From a checkpoint of a small transformer trained on Wikipedia.
Training: a variant of Adam for these matrices, 3218 steps.
MLP neurons of a small language model. Each row is named by its layer, matrix (up: input weights) and neuron, and shows model dimensions 32-127. Each number is 128 + 24 x the weight over its row's rms, rounded and kept within 0 to 255. Numbers have three digits each.
A block is one neuron, or neurons of one layer that tend to fire together. Before each block is what it responds to, as a language model described it from the Wikipedia text at the highest values.

Responds to: Bare verb stems or word-starts, often after to, a comma, and or which, that take a suffix or object, such as suggest(s), maintain(ing), reflect(ed).
L2.up608:142122123121127112119110173104096154103116136144153156103127130141120154128124133135117104105144152139128134103160074136132159130098134059095094125116164071134147119114151119119122156124142112173171137141142131124085163156125155100179145150160125145102138105127137126109133123127126149137
L2.up1080:168087147108142117125137145122080184089119161121101159145116145136156147116141099134148114137110107129141121150122094133099155122116177093172116162120152116152157088113090120093135121138143083114151124134128158125122152145149160098156165136139151114118129128114148125097119131118120144126

Responds to: Ordinal and position words after "the" or a table separator, often in sports results and tables, such as first, second, last, 4th, and Fourth round.
L7.up21:111142131134105086109133141129179142143123131142086122139135133080132143181123107141132109151161132129138129124124142108093107175114157158115124138120107122117151124116118128092131146100128099139106110118130128117121177137187187151111130133140097122148111134141172120069110095142138145176
L7.up305:115124131113139167115106125137114121122105099132106151124117133110135104123095102090138129131134105108109146095118140123120141128124153144136110109125132118106110128151187153135146148105150124158131099173138159121144130090129110131150120141145106154115099139134125090104158091095157121123
L7.up440:117114142169161120096159118118147127136107140132133153125146134128121203155131122146112107098161135143136154150107126133126127149115167077149120158101093149131142096142132147132117145121156083165108109143133170118143140191118130188169166181151117097145154147150171153136146111128129127139
L7.up586:105134105107127126108123151137137165143091112170158143103139109127093116087128143137093123160091144152121162157102107107142177135190057155172118162144134102134165133192118162158161120172161150121181096083121106120119113168164151111147164099165146146190101111110112100122136096119108127153
L7.up802:089123170182111157106083154090147141124108151155128165150191116095140183116151131091103096149085140128153136137130088135183106128151178096150141120134119147167145170111159152168175139156124142174112118128129141108116159111132147144179156165145154138117122133113148146116127140129123123150
L7.up1185:165116120149127141088081128174105107155100167106105175106127151115132146094134153113086096121105104170087117100106138131173106165102096126158092134124142092123126117134145153158144136153135140135128117160138142141127123080146121152137125077116121130139124100124141149104120110148177139162
L7.up1208:106132128149139131139099110102119152166111115098125141120144094109107116133113133127111120134101106129105157127137137157128161117107188102086122139129130123124114134130127118102122150151128149133121116135140120155112111148135162132159137120112169164155094151096094094124148081129120087125
L7.up1530:121139132148117128108131179125160105107108117138133130117136139080117124168136099134126078145154090158113102088090175092136135143121129107137094130112099161081144146124139128149165140123128149150122101093127126136152152128101120150138163097103126128100083116102146117129148113119177100154

Responds to: The first word or word-piece right after was, is, are, be, too or not as, usually a predicate adjective or participle, e.g. hard(ly), weak, clear, over(thrown).
L7.up274:100142078177090115128120084125139142154104143121106119138127103126117127144138165101107090136136150109132176152133128156114148106153130108105154115109125115117150158072121145109157076126112172157132120143092121138153125157147118157148152125158148117124108125133120100107126151143133116126
L7.up398:154156141117126196136134148136144156131108140116150177145141116131123121108120095146119126123111133143139100077101125115127106123113128161137162123095142086127113132125102122147175147109156101134130086138126158110123165158142170154140119081155147125135067135121096108126144119146141137131
L7.up530:147186125119100101118143106137131116129131115100127150137150161110084187080149140087085132123122137119131144144119125152145168142155122109078148120129116121091089128197110091153100124155130123075148121098124109134084145113154170102132123137097144104120115162125137094168129115152110114145
L7.up634:137109110136108138110155143167122154126113112084135126149167126107114181124136175156155115123141147134133155103138151133121138149155100146091147067126118078109118136128149169079112141116145149102144086093111146120163119162157127166104121108140157133099125125092124119110156156152176082119
L7.up683:142127126133123122140129106107124143144125109136110119095161153094106149134090101141139097115131122159162105151122088120146080110165122131108124066121122096114109134165152136085171163172096131107133084130138068140125093136153135094140165090143117121096146100153114139169115103173141148172
L7.up1206:144092113141141148141124174148122118131105117088115159169124090143141103136091179173161124072103143133127134130141126133153068128159148128108115108133111093147124143140137128122113153130124113097166088115061112168164110135120174118148136103134102130160090103107153116153150142156124077121
L7.up1377:096113083197142074109119119130113169147107174104074145129134106116135099164127131140109097133117115104105169082149099131152095123155087141088136144147116080128142119080111169131114089158112131095124091112128096106100087150192145136167175100139166132101123123139140150137135114160125098125
L7.up1408:102098100149145124146119138154158131124096098109125096121123115116141124128105157134131077124116135142123154146154090136110120114120105110127122148106067144107200117137104142104149119104137147109152130153105139141136151165155134135128139083154157114131091147126114143090117177158160108146

Responds to: Opening word piece of a main verb right after a character name or pronoun in plot summaries, e.g. cat(ches), res(cues), reve(als).
L8.up42:127102133158093088131175133141122154094122135134111170137151101156124125125087145153109100149138138107123099099091129121121113136096125122116121146091121118128127154114160135100141139158119136132127149102139136114128117140189152140184158093138114148104142138099123123129168163145154149120
L8.up250:144113166183132111123089162117143138128102153088093170157123137161152135132159119133138074120129100133112152136115132136122158138146130087165105157109156107140159168089162135145102173116173088109175131127095125113110122110146203136138144139120106145106151146102109113106122132131124122136
L8.up992:112106123156139119097137130171141135123130186127142142148147086141126118178167133079126083107083124100163124090123101100087159149168127129124153128102114090132132128111098120113109166116139138127142117179103114125129126141175129141111115127136125135134123117104152126139158157120088089128
L8.up1429:131116114168108121110134122176145166154086122061114134096101134141134125133117107115142058119070116119141142145133143167114158172140117101098132117087135087120146117112148118135100134154133117163142095135118129127112120095131133123115138108125123127112113119100167149139126140195138130189

Responds to: Content words, often verbs or word-initial pieces, right after "to", "in" or "and", such as to protest, in response, to combat, to study.
L2.up314:161109116132080164102100090138113120103096131073124151106153145151098126128079139164139100124135155150117133153103113122122158133125129085134181121132124162143156130135138115137126215104167161169158127135135112128131129175124133178146141159149131104128143122095118132155099157139143102151
L2.up490:147097138121122184123097133106124117110079186129130131127130114136119137131139143140116119111107151133131149117158116139099110138144126088148140107101127139170117168150112151153117137117137168140154126121132098124091158125151118158139165161136122110131136130106083102126088111151151099146

Responds to: Tokens that open or premodify a noun phrase after a verb or preposition, mainly "a" (fitted with a, added…and a), plus adjectives like large, devastating, terrific.
L8.up436:084127119120129104112151149115111137124114103126138140141139081063141167094133115149132114131136122098125136109119152114123153089175134110101108118127123140135097161122108141115195128154116131138131145198092141162142134188152158179095138092124108127107088098131104130144139138166115121128
L8.up819:117155111130132144143134176137163120135125153112116124177117116086162158119148160105157125128152064144105115107087164138105123124158112116113094127131123122147151104133123138135116166106130114113156123158092154157157088126133122121121100100130149126082142139077106114086151131139106133154
L8.up1014:139122182145135168133111141099106173141124094111105126129093148089161142109140154194104083153137099164147142104079172126132130136175164110135113122136107054104141131129189153148127118139121132151140117115099138124152098163123115117147128124153155133118070110123096126125129148133132115168
L8.up1074:117155087119117179127150127164145144166131125126121132142134105153157103125181154143123132102154075165081191123114133177125147133143107105165135101138089080099201152118118120112121114113129125117146099164089101163102093132104149157135123095145097131141135140131118129119173144147155117127

Responds to: Final piece of an adjective sitting between an article and its noun, as in a prominent role, a devastating fire, the final version.
L8.up69:084146108145111138109128139159132096146125131132125137104103112116115136108123196116116127111133113141106174128135125151097143171162114098129123130134115108099160135117151156139156080153122083135162131107112102156147128156107138151118191106120093122149125126153110152152134112150117100127
L8.up197:121104126175126135119109117126144170135090126119134140184083135109115101142135139143131080168142131115069133134122147143111092150187143135135162105141117097128118102117152147132163116169123140145089119133144115137136127146176156122133113103144143134151152131133106126122124152126128067137
L8.up809:078143169143122136112132099142130154146143125125111122116139122067122121103127163108122084145119121157079132092114174092142093141140130074137121075147099139089170106085132158104120177123124162109143114118131138115137147148190120149129132119125171116148107137136107137154143188158151163106
L8.up835:108102095119132121160167183166170167154058145102120113122136126130163122133173139152132158121128123178127107121099186135133153166114114157167119142111146106085153124132152140152151087180122154149142097119136095142124152158112116136116160057148093145125090133140143156079135082154140111157

Responds to: Verbs right after infinitival "to" or modals, especially "have" (to have, would allow, would remain), plus "been" after have/had and mid-word pieces.
L2.up1356:121143124120101144124098140127167147132054125130158174129144144106138114113106149179136062137072148147125137080142096106148189146117138127147154116087119118177150142138149129150145151152121133145158115120110088109093125129104149152163182103159122109138103164106088104144111095171149097142
L2.up1457:127102106153132132115123092130161132120105143153120179107118118142161142149130158111109071116108121102112137090085111122151105183138145114137148112127120157145155135125121137106125154151091130098132123133145098152106119147168153137175121130151133130157132133144158110158137154142097084176

Responds to: The final piece of a main verb whose direct object follows next, often after to, a subject or also, e.g. smothers, to establish, brought.
L8.up586:125079182149129130122115121148135144150115137123150203131119115119172116143155103116161090098139115148093112109129094134162137130156067152152150103120128082187159119117127173117203093123150114123139161154138104130175143111115152181120121121154141113148133079085132094140114139178139135154
L8.up841:118118118138130100114128129125122171120120103137137178160121131113129157142142099127127106113124140093130109119122141098120137100135113132088102128123123115108132144124122138125116165112117174162147141117109173126141121167134140134130134141102110151087118087128140091140131148129186153123
L8.up927:048090069166119157108118118128125153104112136117097148133132126076173153125127104149159116172112138088108147121098149122154112122177135129101121135110123128102175163126117133137115173121118188108125121154114110125130076169150194166128158119164148117114087120134132146132112158125122116145
L8.up1397:130067111141128128143117147119132157079123109115144156184140115148115118157134095144179092154157137118136108113114118102126149120117147119104132178112149102123148132099153103103131134125144124156133124140115143118156134133178193123141141116177123139143119113136151119149114139118136152190

Responds to: Words just before an expected adjective or descriptor: degree adverbs and adverb endings (most, very, less, -ly), coordinating and, and a/an after was.
L8.up66:097117135141129104139135161142150187122122132126128115150144161156126165136097122132113135116135144130153161141138166118144122167134140151194108105114112145120131123128131127143144126128139114135148183112119080172135135107139140115132126118098100138090135105119143105104095102133108149127
L8.up89:107091127132134139135146147160119160121135153109099142125118124133146123111136130118097133136063074125129134149103142119139159126145176108128105118104135122133184132122155102141125117123139124108176133145146123160122111124125164157157098113088116115124128143127103102082135146139102144158
L8.up267:093124106108134134134171147144131177116069134092113091140125099126170107125108136096106141148090135144141148136135187107136133109146154143136127136143114085084129098135163180116164092135133125098172114076157099155165134148150179153102133093122139124140136081140089102102163068157107112144
L8.up1315:150124119107083096130119147150132172099101149098120143131145134149141159140152170148113145067130136150152147104080153104113109156150133137122096097122135114123165138154132159124117119135123128129086144143157083126118136105133101120128130105129145111094110135103129105118146116178125164158

Responds to: Adverbs, negation or interrupting commas that come right after an auxiliary (was, has, are) and before the main verb, such as not, however, usually, later, first.
L7.up105:147104111134104127116149126164202121102096135155140138168149075153089134131154109136112079113125128126112128097123171120162128122132105158111148116127136131156127135177124110160117096111148117173195111129104134182106149120153085156104106108126101132133142127088128096135141143152137129156
L7.up374:145126102080121117115140147112125175105120144118100133135157127112134135152103162188187095155113124150185127117155102111135095188126169137155097083118102142061126119195160180152125134117126134129135176110154115127101141090146146085118128127161116125133139098104136112139140129199134108171
L7.up556:147045129115145116125145188123154144140130179126155148092098153120158108121102115169153113131107144158136142137132137142126090152107101097164096135101126099166144072153166149132104141126128108131135128180099110119095138156148135132155136107137107126121151146081135153135115112156133111151
L7.up610:106134151119125115094139140129193136130117115153127131168094106102089124130117103156135106147126138121115127158131142115094112167152139118109147105090117116155142147151128116117084121151146142166112095082107139120122122176194213095126142113121132148104140138096142143137139165160103101131
L7.up721:125124146169117123125173122106200123139101143133104141192125098142105140104173125137109119161124127148113127104141142116111152131117137131134145096099111128154137172094125167117111106139132126110157095109082086101153117136150156148120146086142132125094157135134096071121170142165102116135
L7.up1071:092136156128112132108117110142138164137097104144093115155174116120060133145122119166119112167126142094085118110083112130165102116153100145093155102137136126135106176141150150106158126192111123133135098099153093095104100131153188095160138131141117098104095124097109073161095139179112124144
L7.up1254:105128173092102098084123120094197139120101146127114147165131117071116111131119142150107112108120157149133128115150139162160129200114162118155109111108126142114147146132133115172111128089128153146135152146133133127102145141152168094119109133117129128120154124116131115175150152167133097154
L7.up1533:111105117146115097143134138145158143126113152124081121167117122150114113148125115142099140122121135154097151133126121130121100131088159139129092063122130117149101130124096161128108137154126102135146122108127129152120117125168168120134131125126142117122149139128155114116143140129111093186

Responds to: First word of the predicate right after a linking verb like was, is, are or became, mostly articles (the, a, an), sometimes adjectives or participles.
L2.up284:138097146132145130108154142153172118165139132117121138122111140124099113139088145163156162117104135134133130136114154145113129125151164160129098091131092102147133143146175135099148098119165107120137092101097148145101136148149149106114131095137087100147119126082118127123139117144142106108
L2.up1381:162163120106111164124145145188145107148124136125095152148126086110150116106069163133165158150104101140138136126117153119138125125133119154116142095129131131115106125180111143125120129122125102083115138063109108142114086132200128179118117086080116112138110111105148159109139134125156063134

Responds to: Numbers and column headers inside pipe-delimited sports statistics tables, especially points-against or goal columns, such as 64, PA, AB, L.
L2.up1007:135172089113074126085099088079131096128079129071150135155137110081128115130109113156088122120128142123122138109119115075130115138114128150094130143105114031113138155131137150155160124132117150132136125148137140131141141155113132111168117106136158146100136104097152126161116092187110104109
L2.up1266:125165154105101078050114134087162134142125167132159173105131137120106117185142113153122114113110140167143148114125125108141159154162126166086141164141106115090155150140112186130173117097123156146186116163107121121118125148115105145144145108105144151169123097130159156162167122143148123140

Responds to: Year numbers or their first century digits (19, 18, 17, 14) after in, (, a month, or a line break, e.g. in 1415, (1943–.
L8.up177:118121098115060152099118105134142114099124129074159131134123117162132108130118134180125080132143154131139138124105119135149109172171140114147115126130115096126143150119130148143153155168142148133129097129108160133115121127153084149124125137115126117107144114145129163090108121126093152152
L8.up428:124158105151100134123104116159170156114129123076102153120135113173103121110127145144094118126172145118132114130137165149097117148108190128116114135155139138117173146067128134150117150107148109145096132116152166176129091103159107139133127138136121109105151127125147143129127173113129122120
L8.up1000:124132133137141096128152145117134152127117136129142142133161139142072133128118104159141112094141141115089149114112136127116121206141122130137113129106123110098133131113117117140123150149138143108125127084104114126180135073112142119162149140096133132116120133084122140156142138120149128128
L8.up1414:124107067107121135096122126122133128120154126098127127133108123137149124096137162129115086148129155129123134148116139105143115119147103164125122129101154135130108100099106144142143147171177135115082116091144133140134077127181160161146103151117116117091125104138135140095120140112073145135

Responds to: Year tokens, usually the last two digits after a split 19 or 18, in dates, lists, filmographies and election headings, e.g. 1950, 1884, 1960s.
L2.up394:118164070177084114143142116143124174121107152132127142129181147175124153084114147155128140117130148181141160160146129089110144166148134120094152120112123089125168142113139121146178131105132148115142151136148137151136129127154124114105147116117143080131128135116135155129113163168137137100
L2.up914:129169143158125101097130113127140109119127112130136135143116144116143169166119111122137086108138150136156157146126116112112114180112151122112142137132091106130139161118141175164173154104110144116113127138134157098159110129111128127155126133099128195080133114107116128153130148203135122104

Responds to: Determiners like the, his, their that open a noun phrase right after a verb or all, e.g. took the, compare the, walked their.
L2.up518:145159114160129114121168082130101131171102143125091154091154128112150110097157150157129121126100136097142144125140102119136117124136135114104100140136068145143144134103137173141083088145118124076153143086129143113097140119163141125117163121112162116092133138113099149134106118153126116121
L2.up1109:124112113116122102157140085127160130157118167118107121137137163100115118146156130087144131152115098143110120134110167135134133139155106179138085163095086137128105160131118167148155117146131115112088111123083117095182126151175131102099134132162156115119126125107115113160154122207130100096

Responds to: Apostrophes in contractions and possessives, mostly in quoted song titles or speech (It's, Can't, I'm), plus evaluative adjectives like rich, good, strong.
L7.up128:136140165133136123129096104102107128146098147091094168134129139145119152149083175108149085089108113116141139097148103147120130135161158111105106108138138113173122156156155154125109167124104124088139156120118123144154121119116186093129114108128131136106109146112095129153129159141100089104
L7.up221:124121112151137121144162157115122185191133147114098139127175086150102133123155158143148109145135111114118085115100160092124131115181098134108132113142121136151159179077142158097110116128112096134142130064116144094159101141125141092120152140108101101117127126115120150144118135149108129128
L7.up462:183107078151138105144158097126144128120126132120131135108133148157085146104147141134105115150080158089123137095123169103132137142126096115074129125131131119124123160132127186107099138142155160145132147084136097132138174122146143105127121144106115172111149143120149142130131121172090109130
L7.up483:134111120133075110128133126116137140112114107133118163117118130101173167150189124143111130116166133113139130079106188129138131142142128130094131098125090130159123061137131138167142101122114128096143147138135115127129161124140146110122177132119153125092128086131137104135131128171102143181
L7.up575:147081155123139144126118124138143128183116134096093181148124128116123122160140135137172102128111145150107141097166103086127128154151099142134104118152105106130135144133093183134130092141135126116124124150169118127134096094111166126114146092137135140118106119113125161123141129148157112133
L7.up587:141123130142132120155134152146121190107109143126101128116163071136139141125132153133149096136126118107114134105081128101150113131171079134075078104155126113144152139132151173152114112141113162111128140117134125167127116148158172141146109152113111132103142101169105162120148141189107137152
L7.up893:092113099106142149138169108101151100160071189120099136149096057152145133140168118124129114143124155142166106093110151140136146166154075085128102127130127100099136122097141156147143119151120145121150107144105138179149124109107126149097119119129146144098135101124117115131124079133109079145
L7.up1416:074131062143132148152097161118141139122124096112112110166176099097158133148156137178143146111154106104184157118135165164110108139134114103140123132112123141098182119132098197168126111152131126117134100154146143143126137168117152160095122090129133129149108165094156136089149114145132113141

Responds to: Year or decade digits completing a date, such as late 1700s, early 1920s, 1748, plus time-order words after the, like first, earlier, previous, ancient.
L7.up167:134143143119085178141142145164147140093110109120122123104121121154095112124152151153093153105146107144142137131148153089131089152151115149152106102108150122131168110108123117138130090093142132114129134069091092112126123114145106123129132117148169111160088124104104155088119105147138116127
L7.up198:106099094143104083109114097128137137098090121111163135131123118147124186124143152178111111134131143145159123111152171084115154141205148173154078150144112102117137146140146145141102119125136152128120143160132128151138081144151097121137159116156155123127089157115122148135138127105124126189
L7.up276:129077128154097108127121098137084144110101156094147148088097158153146120142112148095112114140117101134132135121151133118123140150152136121137126114083107067144157066153128134157160161101108149134117154129113183103133101133111122110134169123149130105155151142141062154092085124115112131190
L7.up335:060116146137100144140099131132196134152119137136158150162118143116127138129153164132156156094100104122097117143136160131172132147135104168136099084109177117113146119141133125113140121128156156115146123114143140185141089129138153105117188095102141102091138148135129147078120150137102172163
L7.up375:097119116110139112122133140136157195120135126138102110179125132134144132125116136086144167075113114143135136120094146113129147134138107110142081069114152140129146160141131132146156108108138108131135090152111136144167112148136168152102171136104158125085070101129108143108134135121101148142
L7.up937:126096156113085137087133136143170184126121145086088133102134112100099103139165119160160144074120122132097116097118115127116115172124105139164104075125061122136127122159167153109169101138125139130113139124128122134154142130133143106113200087101169125173094147129106156118111087110110124107
L7.up1112:147117093161085113154108123127153132120120188114144135114123156172174106145137117100138093139119138189134112138132130128138118141111134198096098143116128122130145138169112115158149139133102124113105099099105141158131086114147108131163136111172170124139124144110136121115172121136142117146
L7.up1183:126129125141117168141112106131202124115130123074080153087113136122126136151131125165102124083099114176091105082072165090145119180139158144105127125141112114115096140149088147139121151175125157134159107145098135145132112094113138122151129070080139100094131108116104118145150141139160096201

Responds to: Words right after an auxiliary or copula, such as be after can, been after has, and also, later, too after is or was; also some table-cell words.
L2.up1112:090117139151109147103126123112116135137096076102129163155148137120145115126110107108157131175117078128131120138131180105166131138182106121108160119097119141166134053130099160153108114181146120135127151118131172117125112150120174167123126093138112153118156090146120150115119118129161126098
L2.up1502:083129122165107183123142139135168154141132118136116132154152119156164084153147130121124082116096146155124155115131128125190104108134154165158150046078089120121103137160162118130159162160143121163073106099120146101121147168163131153182137096129114133119114119167118115126153112162130126155

Responds to: Pieces at the start or middle of a verb right after to, not, or re-, as in der-eg-ulate, av-eng-e, to strength-en; also the table pipe after Total or votes.
L7.up126:111119142157125110082055143174115173112075154142121190146156106106114129143164136146125090134146124154125105112079110102155140139141127174130135131127165104134160133114135138145112159128138159153118119079129149146148142093139157163165131113150149159104113147114108111149138146143175155142
L7.up201:158151133142122130106103127131157135181136156150118127133125102113107149153152090113117103148075144134124126070115118153168131172134138108154140143130138118101138160132144122127146093150141131173122132135112110106136127172169194089137158146118162150082111137081141173130135135212112099113
L7.up472:155109127156127106114106105117088131215102203112115157135130121167165098134152088129115091153099134138132161150137159150100131168159112129135110110123100118085125090093139171125134110152130144138126130112141128129120107143124148101146121159101159161137133137135132133139142105137134123134
L7.up712:108115129129100118077104150181115127141118136116155181117125126142146098138118061173142064142116119166109132113124113138176177119162131151168123173069160128118089123123140169116078145157137120154170085070129109121135129091149148150170116135160137115147132153123124134171133114136112128114
L7.up731:148079142113141122100099148150127122156138145122128163098167105170136149065147137144094129109138079119131117099101135146148074131183109102156106132120080101130134114157140111139118127163128106129136137111128127137137155121152136140144157123173165137108155107107146143133096151128173156127
L7.up903:128154119135115106086137117105128175127124137125123168132131144127091114156104113109123079181134145107075112114087124131122159164123115164125141143111130114143099114089101130085162158168146154151104091107104124116150161141163155099139191096168141142139146128115145168098148126165140160145
L7.up1193:168146123141131179057131134103129128108123136136086150101092147179117144118141111105167086137121160123100125141107145133137113145123123138126099112113139087100160120102172087141136135155099150123151104130121100094097127099176137088142171125150138156132133156144146146129125142136096128125
L7.up1196:140132127159126115160117142178130128094101115083152179140112136098119094126137113150122073126148132137113138063157112135123119192128074129155140179127093103163115124156152124100131136139175124120169141139112109139115144127149130104137119132161139136116121122107116126131142103108152119119

Responds to: Number words or digits beginning a compound modifier or measurement, like two-year contract, 400 m relay, 18–49 demo; also table-cell separators in stats tables.
L7.up16:141135084148125129106129162104120128134114155134114158125142127172100091135110133152107114136105130096131159144102140110154106143145145116076141132104127134105128134152081095133136100124106163122137112136108110091189112126146154146143169085125096153155134125107158143149128124130092104117
L7.up251:152144151109153155144148145155114128168104145094122123084172116137147121124108179100186109175102110108146161112118099085118136149117170119101098129119117107134109137165103168117128145109128124121176105096118135140112116114166144102113152107132116109127142147130102124104146106112117106153
L7.up416:098105159141133068087094130099114144140100121099063151128101110156131132143133147168128128130135127172122132152134181154117141177149141153131153067124125127088111130138177112125195130110169115147098089094132115131134176154133126109125141122097139174140122122139139154186154113124135135158
L7.up481:139116081129109139121124116140142153126106139113151125127177083118150117137112144148125115117157144147154186146121160113176138118149155125134106120143117140069136139136119133103156109148162104115112107132130103180159141169133098161160161125103124154153090110133133150123113105144101137157
L7.up858:133059095139129124112138125090106127106111146096150131160155084101120150121139120159120124141138157141127161097116148119126144141170142135132134108134137065087113148133130118111135157151153162109159121116136110093129146136142166131096119044129133153154153087103113128187117127153114065118
L7.up1194:163101121172079106132161119106154115148096115117131120126114103090170117136136146144133134090094142147130143117106176132139125136170085112114132137146128105097098138133109132130222098145119134090130098158121128139129115167135152096139184054108139140110153122101089126129104149163115128123
L7.up1410:161082108113159191103142155135133122121131122075130113125140105149156161106110142144111161164127128091091123116123143109143097152172126141102133139128116118107149167174093151101143157115129124154130125073152116161176101119113165119123166042081148154109084117167138116103090130130148126132
L7.up1419:125081132141101117149116133135149107121110114103085116115155133129153142125114162130127132154102102147112156138117151117174147144164092154187122137145121056097105155138187136137142122143144130137112118147144132141137147129142156166154122074133167154110125127127092144132103161137133115183

Responds to: Ordinals, mostly "second", giving a finishing place or rank in sports results and offices ("finished second", "second vice-president"); more weakly, other ordinals and word-start pieces ("tend", "hand").
L2.up497:099109140151146165117096158127118101100055149082139137098125103144155150158144079125128102093105114120146155127141102155138110125119120099153144120102092122134173106132128152136151141131108104177113097128128112139084079146114160147182106127113104142127116112124132149122147158122133073122
L2.up510:114136092139141127131128160162131128110098175151139142116092113093123109122092076107156105099105142147085170112172094156168119124156121145083132116083157067139153098153128112150138174108120167120123157133133156145136112143106156120121159153135067125130117113173080125110157104095157134158

Responds to: Verb tokens or verb-ending word pieces right after to, can, will, not, such as raise, throw, capture; also closing parentheses after abbreviations.
L7.up101:112076174157132149133151145128119183126108123114120121156120114118199136152090156125140117128069138135146138131136083131128095148160136153123130131104131126131154110120109153139102108135097122131128138139130123141112140176145156137116125138144153124138176129140149139136084144137084166137
L7.up269:152101119167140133143104158129104176087093114130117152155111160127144123132123158121149077127124109135124102113123096104136143127117120140150144141122146109164129098101118099109105141162168142150119171125094134125166101178133158106135117091151152135131102080097140097088125110133116152165
L7.up425:119136110102130186137129143145157149133131161112134137133132127081126174126113158115149120160128134147151165125099122149159132154150106141114117085107126108124115127152126110157118117127154098128120136111106132114108159147120123143120145071140094081085053143158119123109151115117151122155
L7.up546:132097151159108156126124151124138165108125157123127162123134142105101154109084113125106106152090125115113131109137104131150132170103137147121132150098136135145121118108128110099131132172111132130154139132086088131123155150153167179124112098140141130161118140103142138132127120155172152158
L7.up824:083093062116136138120153147130147131129101191114105149081100097092142106123164128121150093149104121188128151093097130121117109174108135140146123151135095128145136099074134149159147138127122151126143098138102156183134129110114148097130126113146125114160105087147121085160134137141133146174
L7.up910:128135158152106121129085157125119147129091120137096146171103157133138140136112101087131081149130120139121124114099114118143128138160141166191159116136121124096117118164156167131120146143116139142162130097108126153172138162141132140151148110103149126130132106088155107131130104143085155123
L7.up1163:151129112154136095100127157115119174133111128108120140135141125106131146126102129133099071126123090160133100161110101116132144151084118132114124151100147123109142149120142138105111147168137134138116131126105146129115115153169179123097138124146106137136132085133161154099152120131148124136
L7.up1494:146119134155123113134101134136087156097086123140146169157107152173140108099103094146125096099149141128063088095110111123151157183116087066151141152127145081159132157099135156114132118150165137121107145117100131171144188120122168107140143123159155124149093099087121111077136095125151133137

Responds to: Tokens partway through a fixed unit whose next piece is nearly certain: clock times (9 a.m, 10:00, 1:30 p.m), word fragments (an-k-le, where-abouts), quantity nouns before "of" (a number, thousands).
L8.up137:088137104141122155140131130115162107113121144059096125175156118115149149117135142140113132112114135164145094134084178102139131116125121159128115106157100105100131138156095168122195147177136092122171093096120120168133080088120156116114139097126175134097120137155116119130109126179132120137
L8.up142:131107130160134133133131160125125115099092096055107122191142138112105131153135134108139146116149093144107149140117132116127140119173114133133099141122136079136122150138116115119149149161153094146191127105103110136138143147094134093127093119123137096145139118137114142070172150139124146130
L8.up245:122094086164143119138142151153140144139090173064115139190108117079149157147144165094148109117145131139122142140139175138115127110164099132121111095111137145134123084189129103111143132151154106119196139092134114157164104096096130099154151083107123113162122127168082130114179142157158111135
L8.up505:123159148167172145098079139123189087129126110142130170153138142119150141133146152120135129125094108112132145118115111113138125150136166093097111156121141138118123100146121160132123149161148117125137121127124142166130098123126143090115139117133135135110121154122125115120140129145101094151

Responds to: Ordinal markers such as th, nd, rd and whole ordinals (8th, 3rd, first, second) in ranks, editions, anniversaries, districts, centuries.
L8.up44:087057087139122116134114123136139174082118123132111123101180142161137133115145163142091124150156121130098132137134107125138134123173113172132126136125163114161151156154132102138176149151116173110158104092133113161106095110101184098117186103158158119165112118118098135127118124146113190129
L8.up77:106103146154129082112147158146129114150131117105127142076126125091089120092169133143131145109132144165152119103094102103142089165157121115147130153114124101148124123137107123126154139145156094127166113122136081130128128170141161159166146100114156130125076106117165148101087118173142106141
L8.up1090:101154152166138122116102135116154114152106128115175139084142121135137113156121127151121133077110114140070133080126105152111140174140120120111118124131097144090129114132141125142164139131110116108121110151163102104125149124133181135156141052121157141174152075147127133150106093122166139145
L8.up1392:124117100107138098114134134139124086127091146119128122112120160083090140079170161163148058148062122140138142096145140099142128109141138080125130121106037104140126129127159120121156126156133142148113104106107105111109163133114149124122164105103131121087111059107136155131135073197134115113

Responds to: The word to, and modals like can, would, will, may, that come right before a verb, especially be, as in "found the film to be", "can be found".
L8.up407:138125132123100114108152132122121122138117137112159132118157094104137167146153136161154148122139131130146144116132116136157084124113142149095116141065125147144128128142133152111138097158125174142128103089152171130127135116181161128100137086168098124127131133134086157132139124189134119159
L8.up523:115128068166135151117114147130118128116148132141151132148142122092096136180134109130164128172121130146148132139118117132146133113161151175117118136077114124114136120157199142113135143184113091153135114090122115162154150143092140122130122100151113125111100075103134120123153076164116122123
L8.up592:128102133124117121146171069158151137128135145133103133124152146136123127153177152140177125156141122150140124118109127128179099146120134147131102103101112117143101107096191133149160120118121094129121118130127148162095150138140147101137115129132145114105145124139134155120170126166112100138
L8.up854:181136095122091117101132116156153124103134150113138133153124153135157150149099113140135101126149138164125096135109100118170136191149132180159081091088135110166110127144174120126111125123135135131114117110121138143126139093091109110115113155120126134149129135108130086112124116142123148128

Responds to: Mostly function words or second word-pieces right after an auxiliary or word start, especially inside quotations: "wouldn't have", "like to", "so-me".
L7.up27:139145162145133146145147138134179098120133140133101130128088131150148135146105166110132064096102147163100127111103131129171141120113136133153137116126118112142171183110106139164139149155132155137126133147162095121125099136116184154138146151119158135128115120086151141138120114165095108157
L7.up257:143117188185163078112153116152131140113113180124100161138172140105115152140154149119106104114131134149092124112125143123146129143119135160129129114114138152150136157104120128123129121160132162142145100100103170141143107138134170145147135113122133130132141119086119085118153144150137139164
L7.up389:153175137163127115130135109105133108113090111102132180109136129102140142109153134100180098118163120127119146081113158109147080099163115156125117156130138054134136129111189096103121104125116120110134183123086118114140138168116149130132144118136163152155148090136147143143134137135120110130
L7.up650:144138131099142120116120092137110137140121126137124145085131120175137173147123133132131102147090157106156123092131181152172138117119116108115137114104146068162079144145116141086166094135138157112098125133145113130138145137167093122148159134160096128112100148077128128138140137210113136138
L7.up653:142109187177095141148134137148158124098127118119118160087134091134129145116136107140134143116117109111157148137094152163139154115128144163131137123122129130167120140112164099131110109185137135145150115083108146162145089148145125119177123124125165112103138106097108135130151109112100095157
L7.up696:154153127164126104131100125151147127137131093095093153073121131125094123109087155162163128115130123148122115112154128109106129140117114155122101122141125121145127151154114127141179107135169143112137092061117127158164080155182114123151132147122191157120130117143132116145118109160090066128
L7.up736:091166173180132129119130118130126118135110151112154216119153143129078156162144172148144091108133139168127152122102142113109094095161158162142155154123120105113126148088139106087127109167120140116182148124110111130156129100150147129162160141125160119092132124125113157150120118141107107152
L7.up1507:100150131179117165135124120128150133110118121162103134108134148095134126108172126113174076105134116145126139088131211116126128156153113090102130137133149146091120094127122125142151137148123149101108134131096127118149145120116170131147173125148131134104117116089127150111122113194104159137